Weights of a small GPT-style language model, trained from scratch on English Wikipedia.
Architecture: rotary positions, no biases in attention or MLP, untied embeddings.
Training: a variant of Muon for these matrices, 475M tokens, 14665 steps.
MLP neurons of a small language model. Each row is named by its layer, matrix (gate and up: input weights) and neuron, and shows model dimensions 96-191. Each number is 128 + 32 x the weight over its row's rms, rounded and kept within 0 to 255. Numbers have three digits each. A neuron's up and down rows have the sign that makes its largest values positive.
After each neuron's rows, "fires after" lists the tokens most often just before its 100 highest values on Wikipedia text that the model never trained on; "fires in" lists the words (lower case) most often at its 100 highest values on Wikipedia text that the model never trained on. A number after a token or word is its count.

L3.gate567:135065129152181132166146123066101120150119124088131125134109091163158155100139117166105129108077122142129128107114098146118178140114161075120125076140125084059170168143157159118144150140096161188083155126127109096086157146129150134203140115102180193127136094162115118162071158156132119165
L3.up567:152137133139141112131121195103123176193140114073071088142107104137191128180128080141151044134118125156191092135134071118071152098165098102142104107134110135144098146165158080139165130100100102159151126079090078130109161064110162094138181163074127148167152107189128129152128143137082150134
fires after: "is " 38, "was " 10, ") " 10, "a " 9, "are " 5
fires in: "is" 23, "the" 20, "a" 20, "place" 4, "was" 4, "an" 4

L3.gate193:180135153119129111120095136141090101122097162136092081120164089102146103142088067043091170112065091132100080093130079151165147094120231117086099093051169092179102170145089116128168192150100136158123122112172108153069164143127138086151122134210154161062103120160151141132112092116047127164
L3.up193:183124090163150158102151184176043159106143235128150167174140087107166101167076071126138107132125115100107140153180168142107115139053146070102122101104155132099102179122119123126190144133096139142140121121209151124086119131147142086081064136191149121061127126104134119113144134102082123114
fires after: ". " 41, "The " 14, "that " 6, "which " 5, "and " 4
fires in: "it" 56, "will" 10, "film" 5, "currently" 4, "can" 4

L4.gate885:147106132178157030125147167165138139107126099120092155088107147107136132126153133125155177115136127151083074177154119146164090101134129154133154125155114098097144159144124134150189182089184122054157088133109108133136203134167124138112170183104163170091106132148152078159131172106136116095
L4.up885:137084087131125086101146135080110116134153168088096148176150148120142147151158108117110090099123135136117145136131117139105149103087175029157083126189079128127118119126138194104116113085146131127129100109167128131190131131096087112189086135145144143099110096150115124127169107138112124040
fires after: ", " 78, "), " 5
fires in: "which" 18, "of" 16, "as" 6, "along" 5, "who" 5

L4.gate147:077137135088095105168079112130171111126086087115143035106173142173142111135133132123108157033163128155113111166153113136147098142167161177134119108157137164136160113134118176189096152064158136083102068104065069138059147160156106104155111080122104123163101114068109116176098144093209119124
L4.up147:130096134136136120117098127147174162129159069175123119142100102105102189139121124081185132129153160160123111097074145092112086114169108107124130096162078108058101111093072172157178101167056144140115115103174156088175098073170128079109199110174094123151148103109153089173153128081163163156
fires after: "| " 69, "; " 20
fires in: "10" 22, "9" 18, "8" 15, "11" 11, "7" 8, "6" 7

L5.gate414:109097125100086119150090097143114061122022133149128194071158146146125168152187104128108156146111079109136079172156136141108159111151134064130138085144036093114093124110125131121104155147087160132142147160094071160112132102128077080123128063175131091133145126129115151233157061122128134137
L5.up414:165130098124115133154164090119104209111115150108141101098103091101100181130189125089113100125116156098106093126102088167141111097129190185102100142160107165180134149148120139167177125150137150124151115109091121172133116127099145134074169148125110136177132123107163199125093125144123147081
fires after: "a " 26, "The " 18, "the " 13, "A " 10, "s " 4
fires in: "second" 13, "first" 12, "further" 10, "new" 8, "only" 7

L2.gate913:170153117132092096181073120112076171206125118063114151111106141114138070102169089151115174115091102131086121129185105098123109072122093141134154117107165065092142154153159158162065060191179146142120131163126112151112145128172132103187154163134122122057130124169137178120081138137118101181
L2.up913:140147148154116185163107121110156163135152140132145084111067194071113097072147137092141140132117073139126129136177088142070137103139136089138124156166108144064097137108190123139085133156095149151121131090161149102136111119104106097128095121141075083115098120139098155150118125106119162175
fires after: "–" 29, "to " 13, "took " 7, "where " 7
fires in: "1" 20, "place" 13, "0" 10, "she" 8, "be" 6, "do" 4

L4.gate249:131125126179141139077098148125158079081116175158141177116115111098160132146157101167114098089181094140127107129113133139147157125163139101160134095086077087139153160106138162127136141087087058087151128100078082144114142114119101146126125127128126040100122131176118167131144185131157123118
L4.up249:109169083146127082115118129141062097130181098161135166113116131071130161136132075143099148120093106118133091114124112108161129173192131142138174108140078155187124132156169153090114118133109130114126153126132118132154104079098169174139122126053113079105077099159104130094135231175210095107
fires after: "and " 74, "the " 13, "The " 4
fires in: "the" 26, "other" 23, "his" 12, "their" 5

L3.gate475:114100155140138154097190152054114154096184116117121089091064116127145136108121065105167110099089131130176177120128158159097121101178124133107114159128076166163177194180101102111137163117093140172075111138147114134084193124173128075147120086180116214134088140137155095169108174103097163176
L3.up475:109103170118101138123183155101124185062168160140165142151139126154161116124125088118131099109084142119141171153079138152127129134171090167104080161119106130114183139178166177164167103150114141135133067146122126105146133109155120110119094159178095183177105132107097064115092133089100140163
fires after: ") " 30, "is " 25, "was " 11, "an " 8, ", " 5
fires in: "is" 37, "a" 22, "was" 14, "an" 14, "american" 7

L9.gate794:149216175187080166157114125161182125171151133096127114129095123130137114198163112110105109091117125102091116142136118121100213128121145096127225115140109119142172111155095153117133192101069178139154110130167141126089088155170165147127152105078154089125109144163168148130140068123194143146
L9.up794:079111064179126131123090146141111115179119148158083109089119164127083079101145149145144127183072089145155118166107168158156163154158159068126123176164109093187161124090171095156145195128098145121165150105148094112168133164142100100105115140072095169095119115159147132117084133056127132149
fires after: "as " 26, "'" 22, ", " 15, "is " 7, "was " 6, "by " 4
fires in: "a" 36, "the" 24, "s" 23, "an" 10, "his" 4

L4.gate523:124123168165148175217098142106101117133115140126113156099150189090118126107132126145134127113077110084140046135123166114090181169116061106124140127083165118126179150170095158152135145125119211165165173137084093138101108125071166158179075175137177078132169129160131119157110088118072097112
L4.up523:099111145158101093116101117119099108160151077141102153101131192114107180129127108070078117061123080106087105166123129094127186148137154123132157181125204124185148121148126169108098107151127138094134136153150097095139128126126123172159071112122078177151085116139129115144135129131125168186
fires after: "can " 31, "to " 26
fires in: "be" 79, "being" 4

L2.gate462:122114147151139129148120129121127175145118139150118156074097173122086120146151140162172145132057131140148086120188107123145126123139101152098090136112041119152111045202034143094123091105109099162113122125128107168147148087147128122120140135177126074133046095102122112127106168086099115131
L2.up462:139154146088110110134103110131065152113123107115112136104137088110145113081084122187147161168078125079120130137125102098114110118110131123096161122099111104130170093150096172113119127177124166113133113180062117151134171079186161146102113068106087142164134122118130133113180176078064159115
fires after: "| " 73, "−" 8, "; " 5, "+" 4
fires in: "26" 17, "24" 13, "25" 7, "22" 7, "50" 6

L3.gate627:114046048160168188158187088095135145161063172127116108125128105134127117136131121134132089142137090175133120169096124161116131052114160115140153147119110150084192101088130103144154154118073099150148134138108083156090128121119117143161170119094148132172091086176122120154150121128120174148
L3.up627:130059091141152110150106124101133113154120180117116137086109107076175094130094177114151062077117141169167105122133143087094210056089125116135238043130122164109106089099116154119124100089142127143143153122166139105100072160133099056129158156114097118189129114128135076153092089094067105148
fires after: "as " 37, "on " 13, "in " 7, "the " 6, "a " 4
fires in: "a" 54, "an" 4, "technical" 4, "part" 4

L4.gate555:122161190152140098160112083108122140179092121150141120063150195143141105181164111106091174177115104121138128118107146144130160143066142144061095072106110068160158104152126132135166097139146103049174162150093117130145094145112099202125086153146085147143130100155118137111101141074109149160
L4.up555:085095106167159131118161148143153117170115090184176106114089201142085115143189160133186111144115151086144119115118110137096131111099109167128125067083140099156057116132146113122117098167186153139194186109122170112102181130115126124076075104113172101142077181153103155174131101166150135107
fires after: "in " 32, "In " 12, "had " 4, "received " 4
fires in: "a" 56, "an" 20, "of" 4

L2.gate747:160158136175111139122089094127122157093075148109126051131155134109126094160164102108167119118076187129115058194146090143152138133113127172151193167157125151112112125163139137090150142132085089094178110167142162109093213183131108093147128089143143151105154102148056115131090156089118152172
L2.up747:110085138129163172128120179128129119086119148116154135136152152142123104145126112089148152128114149122065090197180087146162185171138117122157148222112164181104096140105151165114171114114161131155157143107118118121134181147118117164135141175113153139084166102158119146137123074210147127079
fires after: "one " 30, "based " 18, ". " 8, "\n\n" 5, ", " 5, "One " 5
fires in: "of" 42, "according" 24, "on" 19, "example" 4

L4.gate504:139158143084147180152069097137168116135129108083111115083097103165066151054149124133132130153102165083103135103131131116129178045062144117159098139143121173173074106153142169091141160107164122186131139074122130130134123137139102156146154156117171150106117174175146164145115115112113077096
L4.up504:162172108123160187122123104115123075151084150107073129131126149176112136143133130050099104137160081103104119163138153160176175127122116151125140147120159173141070101118135105121154140149168092087128098104157149114084064160089176140142155073109176113166124141138122126127180140131200155142
fires after: "==" 37, "== " 19, "H" 5, "and " 4, "=== " 4
fires in: "career" 22, "history" 18, "biography" 9, "life" 8, "early" 6, "halsa" 4

L3.gate330:138104082137140186102144135109186098127117168176135157151119137132166128116147078129101145151176113114136147160131110067109159199093107111037137086131153083045103126153135135113146093178119128149190171171147109019081125161114053146157139168106107106168138106209100068108135091135104078092
L3.up330:127108103130125095114140149136165084174131098155159167135143138114135097052084107152119096099159076138090151142085131096135144160114127119057139123152152130099091055163147140128140170134115169167134119139176139065119118119072072139128110146133088148145134127142080113132101096109075140104
fires after: "| " 48, "-" 5, "3" 4, "4" 4
fires in: "w" 33, "b" 11, "l" 7, "c" 6, "d" 4

L2.gate487:135081145123095099102155137174114140109075136089177126134064084123163198143202129157178090115104093171128121172111090115121128112087178123180129143192169100108099127102154172111141166129151131121042151123189133118103151156105066091101072034088154096112195168104118126134106092190113163205
L2.up487:110173121180117150163145140118069158146089156159124100122099116119099101107088147123144133185122145151102140108152154113187145082089136111109133136088163109128135175119101184179174188096125134072143107101153133103177151134133101087105088084159134176097100167107133080113151133152170181153
fires after: "part " 33, "the " 23, "because " 7, "member " 4
fires in: "of" 68, "case" 10, "area" 5

L4.gate968:135129126139156121138166148147123127162160090100079147089117095140157111147154112128092080152165063127108173101184109106122106134181096145139160221120111146077148120142131143142102116097134136167120140086102118108084164132136118113165146136157025091087201092153146133109117121147152153139
L4.up968:118086125091128079156113149142106179133114144139139174108136100148180127077133077163148125068111138123100125120105139136150100135119084122074125126070107186109114134176113107081059128100093115076132130125126162105077148164184180129124179139136163138101068158087119102054125105118158142133
fires after: "and " 65, "or " 8, "has " 7
fires in: "a" 21, "to" 15, "an" 9, "is" 5, "one" 4, "of" 4

L3.gate516:150118108150153151116144164191146067142130130147133109140128138152172140115136091129111129087145153170102142199144163098133151121149117089129090125149221157106104124152107157112112154088170127157170125148193164114182123091081095104111081157115106106164052132113148159130094111157102119104
L3.up516:146060154203098099104150134140162083165115099126123095144070087156103148049102111156130126095100152144162132221115145126134085172133098110109121159088150058058165171174114107093069110176139170107067121109088131099099108096103133131133080171100153154146128157124153157136141129156094175128
fires after: "| " 28, "the " 13, ". " 8, "The " 4, ", " 4
fires in: "0" 14, "she" 13, "local" 12, "state" 8, "they" 8, "he" 6

L5.gate387:121113131109151159116096124101147140132110088165165153135126151057129151140080132120106139106127094205159126106126137136113218108122149125164137078168095098106163118081105166106192192141063112122072141125165126129179088135079110182086169105095139073175091120106137150094161160169131141119
L5.up387:123131104096152139133184144145109157101176133071168127147131157107089127145120107103136128137136156157119081152113094124132103106130133173057114071098106076117185078079114162122089147182165149122144147081127095169168132076145114128189122113130160123128103166088126135111126169104087090143
fires after: ", " 31, ". " 14, "\n\n" 9, "Dar" 5, "\n" 5, "propor" 4
fires in: "with" 30, "by" 7, "each" 6, "for" 5, "one" 5

L3.gate265:179137153130152084091178077121133128154106156199165103110119133204111143103155205189132113145142169161057074126089109190084165155106063155113120126058146133084142101141170091184135133122171107104138098134152077090110120115136097114164081129089108146147092166165172143081130099133101147085
L3.up265:107107136155127110085115164117156067159112176139190096113188140154081107120183208141097168081119170144091125127143127151058124140108126140107129199123157172091118139151132100192101113136139070096086078161135115126079162079111111102180071093126137085142122121106155128103164076104103107068
fires after: "the " 36, "in " 33, "In " 7, "a " 4
fires in: "first" 21, "this" 16, "that" 6, "following" 6, "last" 5

L2.gate626:138172188132194096131153117148134101115035120131129119152099139085130155088144078139126135125129185148168146129106177135191113065098133135116173201142112117104186179170105157158151157195107104134124122132167135098163173194191118093146154168184142189068119171124138109123124162152087058100
L2.up626:141144121176145143162165144139160145142099175129126111129069190119096119144101110092179117111131107156111132101116148185137128075103120186126152160126150076120154181132104097136168150147183111146105162137126102111153102192185152145107162167164128117148098203147197073118061171166170096106
fires after: ", " 88
fires in: "and" 84, "but" 10

L5.gate114:135112127177130132150075102112135138059160078101149166231159090096141149167144091126078110105123058149123101142060114094170187116116133123079131137139114118095128125088113099143149179093129124103081138138152082110196129138107129132136079142146085134173094208092159092088083202103139170149
L5.up114:123083069163096137152208176109107170145160144116140149103134106108105180122205104124162139112169093175158180128129154133149110170140168108138152199176070080105089073148077135142134092073183135121106093168124095177167148081111092154160154129074139126108136142179095149085135168115135101055
fires after: ", " 63, "(" 5
fires in: "as" 34, "both" 7, "along" 5, "most" 5, "also" 4, "with" 4

L5.gate230:163119107084100105109143091156143137125132142225142107112124101157136137064172123076129135096172101130176126121153155137119076183181114159113145064158094156142106131103144146178088157118135159110127099128092152108134108141119156134136145126192106186126056114101055128178138140138144108094
L5.up230:113118177127118107119140105052177083099136129131178162117124128105139185118113097133125134088149137115126136086076147186121138140117145122154117132110130177212103186147142112152106109143088085077107131151054133041134131150054126111171108106076113156118157144078103119132098141094137140120
fires after: "| " 56, "\n" 7, "- " 4
fires in: "7" 28, "9" 9, "to" 8, "3" 7, "6" 6, "8" 5

L4.gate946:067114134118128165098093137085131121115063094105147148086107119129199108139175150086130173187132073144211128128149126102136102125161062133107074138158161133069152141137138192095141085171142081080134143130149077115156149115144059145194170140130167073178168112103157157148184123107070187140
L4.up946:160097152134104103096109102109143148165054103144121092140080112053163107140133100127135118124128187114142158158099179160131115122090196134108170110093125158155122143185128124107085119088145109108113117144133106124150154162109172125130148109135094114130143141186222145098152108122133126167
fires after: "the " 26, "s " 17, "The " 12, "his " 10, "its " 8
fires in: "first" 26, "last" 13, "lead" 5, "only" 5, "chief" 5

L3.gate881:151133144141135117149169075145123195169112131171134127080163143127108137092115095124157140073081120126151145088085072111091101105110134115188150091150137172084141131170171131130079139150139203120130171140095151110098095108093109100080116120168124070106150092084151119136159099124144108126
L3.up881:185119123154177113149112056131132098157122136153138184156130118096101132072081061061107099144146080146174102119133153144025120141111084149126157084170090114076143082172133150107139073111129123079154162103127207082091139128141122125098117125148100111113123104159130102144134094121176097094
fires after: "| " 73
fires in: "w" 30, "df" 14, "mf" 6, "0" 6, "ancestry" 5

L5.gate800:113138180122092134060111123131142141154125131102131148109132113113136135056126071118096123147176130123204149121129085068147120161196162100098177140131145173188083127145128110094130167129139143116120107099125133105064078119128092187148130106100135096179160127119103081126125079123108166154
L5.up800:140148081145150140109147155134111144080193086132107178115139165142151121136127127138099149150128145163087098127100160144116137122138066105119155081130095139096112102121085066101077133150149187124131103085070158132110049145089111085078141166096146098140104126156148140137123164159125123098
fires after: "and " 16, "with " 12, "for " 9, "to " 8, "he " 6, "by " 4
fires in: "his" 24, "its" 16, "her" 15, "their" 8, "with" 8, "should" 6

L2.gate342:200115134163135141166095120146134150129086174175044109068170098154130132186158185116150134112107099138157124094108145124139145117102097173066147088148058130104184154170050172163168060111170093108127111135090155116100134155097101100124193141150084100127112104110135126117144132128108098166
L2.up342:150127174138138095145112135134115133193066130126108177118143123159070106118153138102153132147119174144106047127165099156133194158150091149080178100145131143102176138178159121157175091073138189056103147156160128152092178164134128095107131141140075168132110070095134086093119159148117099155
fires after: "| " 94, "; " 5
fires in: "18" 20, "22" 11, "17" 11, "16" 7, "25" 6

L5.gate797:136114148115166146103129144152148122138038092147142104132174131110124138148160117147124120108089128123119087140066109163116178174145184115151075173127169122118130137112203144162136110080122172156137131076149107099135112152177150124117169136136135172173063114086122081130090132110206171071
L5.up797:075135108079108173126153126131213139126096130109152128055184187169163112100122136145085171144096106093130177138176131169122091159121109167154129094108146099132088140133088172157130148074168038158168175053124143130152194093082120110146137105142062084129054116102117153067126091109124102120
fires after: "in " 32, "at " 17, "In " 6
fires in: "a" 42, "an" 23, "one" 12

L3.gate10:082125145125122132138068094155129161123120179124075112179102117091088175107118135132138172117133158126135056082130146085063118160169134070110134106140098131129095115111132061155133143137152115109111121098116133166198124151148062169113157064118084097081111065155136161140074114103079125142
L3.up10:126102137106118188105124129167115137127112180090158086108109140076081152102102111103098152094118172104141127123113160117073118180126130078131195090115093111127157109119146107160128183121119154141112123121156161160116130112138101125135144139113119125072105151171166130087173128108133087118
fires after: "–" 73, "201" 10, "200" 5
fires in: "0" 30, "1" 22, "2010" 4, "23" 4, "2" 4

L5.gate886:140120148208147123155099111153096138140170117141185118154183148143092166157095119167193109114136134123086146097137141181081066076146091153135112128144097142123174163085104173182159147084119187151081103094109093105147129122078206130110140121184135096142163182128121147129134135120134128118
L5.up886:121119226083116137088067059126125184154197104112109099151202159098055146130167156126132128104152047089074085078113134111159097134102140080133105158112133148120154139116103193144195158135156161078145104099177120139106141116100156162123150172144092126116074134104144113131129118081109144112
fires after: "| " 31, "; " 22, "−" 7, "198" 7, "," 7, "201" 5
fires in: "9" 24, "8" 22, "10" 10, "7" 9, "1989" 6, "2019" 5

L2.gate455:124088193124114103079138089108153137189098135136153147204096138096145151165100131120149107083069087137061138136120132115101142152075110158179139128142104106148100098139090175160144138068092161133138136121141119144116162144156140099137074085166101167190153128177161160188097144185156186166
L2.up455:106095174149156104132114114144131142146120156126155150144124144091099184115103140069215146122109074168092131170084102110109085131119102112174124137143127116133107176153079143151145161104174111134121149172096078148087190156149126063115105099189142171114125190147037124140090099142150106129
fires after: "one " 33, "some " 7, "Most " 7, "most " 7, "One " 5, "all " 5
fires in: "of" 96, "among" 4

L3.gate972:101131186119063100109169109189112055131098149113110094118125082104149150134136113093134118107220087133151096160129124170116127161094144103160097137131110192147145099176166134119197141143160139160122110134202166133104077059115068111122142145083159062122138112138115178133187196119139143139
L3.up972:157123153137101074192141144169054032130133076172103100073132079157175129133145087134105175093179093122137130169146153167127147178150186086157184123145145128125161106095208198106147117144167105121138139115113133119129105091113048142107096148092118109117127128146096162131130171126123080129
fires after: "the " 20, "The " 12, ", " 11, "(" 7, "and " 7, "s " 4
fires in: "first" 13, "last" 10, "lower" 9, "second" 9, "big" 9, "upper" 8

L2.gate401:109098118102136131124101118099127143131076170184118094112150159157134103167147126154129178125124076130109095116138109138115107162094133105104079089095096120132068075094129112153134120078168056078107128097125098147155115097090103122087115096168112116094145102113125080073108176149128128086
L2.up401:119109135148171114166164106143092200158108138168120129112083099077146087106162177169145135115109130086146078108134125169119152125133121147135122108130161140150116105130126119138154081077074118105128077107160118172137144164125108153129120098141111176119090109167098090154122112115100123122
fires after: "| " 85, "; " 14
fires in: "12" 29, "10" 17, "14" 12, "17" 7

L3.gate351:121118168152073168142157160135169078093152151182060109149081101168164108145126107075185119124136151072109122160134101123175134101122147106098119141135155127145109063133154214158134143182118125126180103162077124176149061131114159127124170106100169114120137120124169145139154165137148133134
L3.up351:120151121151148120121116095218117144122160111100146077175103180162203135174158073099080107100140174164059093118092154211142158152074103057105140148206151125114132115099136158108177131145151094108086133182116076096195149131084132155087134135117196125093079120118107081186123149110082122177
fires after: "the " 21, ", " 19, "| " 7, "==" 5, "(" 5, "- " 4
fires in: "united" 56, "u" 11

L3.gate973:058064082132089136109105098182134198155108133125153062108137100099147115122095137176122086144209162121110142085085107112165105073143147121161073121174081174211097132166109183136105076108162108100101121146066137120060106146140156137099088107100099096085105172126080127133137152032113119166
L3.up973:079079102118159117153111150113137131118101104126150074139106062110100143125097180164159114121150073160142141153123136116126096117101127147139123095156098108173110140126143115097159091078114103112093116131118140083119089173129115079134173126139134107142131128105123077152130108095105175111
fires after: "| " 75, "; " 17
fires in: "7" 30, "8" 23, "6" 22, "5" 6

L5.gate224:134141098172134094133105117093121134103097177108089169099125108102133084174114081127102160146136118168098133120113181121109111116095154147131156136174092151168125184155148150163190172107104117113147140120080110105146152113138111090086172101164126136118162139117115141132035172076077113152
L5.up224:114057167156123193116100147099194132074097089108110115185162179135155133136164096133070133114125168175094092110172142161131111179158127136066173131052067118164154157156088087176173091167153167176134131130089066088117124075117147118142131072139176129062158116079078092164112165104090110098
fires after: "| " 34, "(" 17, ", " 10, "-" 5, "- " 5, "was " 4
fires in: "9" 26, "8" 17, "7" 17, "12" 8

L4.gate765:125114158201110100163130193137112112119120115118118111122166097127182094138155060120093106147087099110183154112109131095179124085162114156147140124159112176158148143105085160134171128166184106095105063172129097127121161108148070129095144207147126160146173138138147150080173126139163113104
L4.up765:195118148197072140116120077172081101087112153122158120090123113057139098138176055132120146117171119169145142144141181094135154163125092159095134127155127132114124142120123128139130134164130045073138116129131154121105131072183097109127166144174165142181151107123108119152135172102157111140
fires after: ", " 54, "a " 14, "), " 7, "(" 5
fires in: "a" 48, "head" 5, "common" 4

L4.gate433:121147132080117096107096082159172129098139174163105175151101134138150104126086130143131155116167092128159061143118137110186135135163154120147093139130113092136133146170101145100171136176138180149121108113122082142178211114086118140162155081170131113159121135114124117172156180048111102117
L4.up433:163182177116172113135125153203070164169073126106099125170142171140162087112135159113086137124097112159151144169095129176132116137121063128125161130111081147101169098128146176115101150123162145114101136138147137159176181116177097113113209173059136145136141122147154145101078171155139146116
fires after: ", " 37, "and " 15, "the " 8, "but " 6
fires in: "but" 27, "there" 21, "it" 9, "p" 4, "quantum" 4

L2.gate48:017084111153175178113176142185114168120192121154143187090098113155085166182144115127197186135095114104094148079095083098120141086143097112146126142089129110138158103147108085145112107061112104096174162157111099095141130145127138197147126074128142142124128161138123154125124104133128140103
L2.up48:070075168113186080142164064181127136097149125178061154104104111138119147169166130126181156128132117147135146133094100118145159114153107142173125109150136174145109075141104143143119106128129084096131081175158143104144131136164096124103099111065094148149066106102059162157094101116085135123
fires after: "one " 33, "There " 14, "there " 11, "number " 9, "One " 5
fires in: "of" 72, "were" 15, "are" 9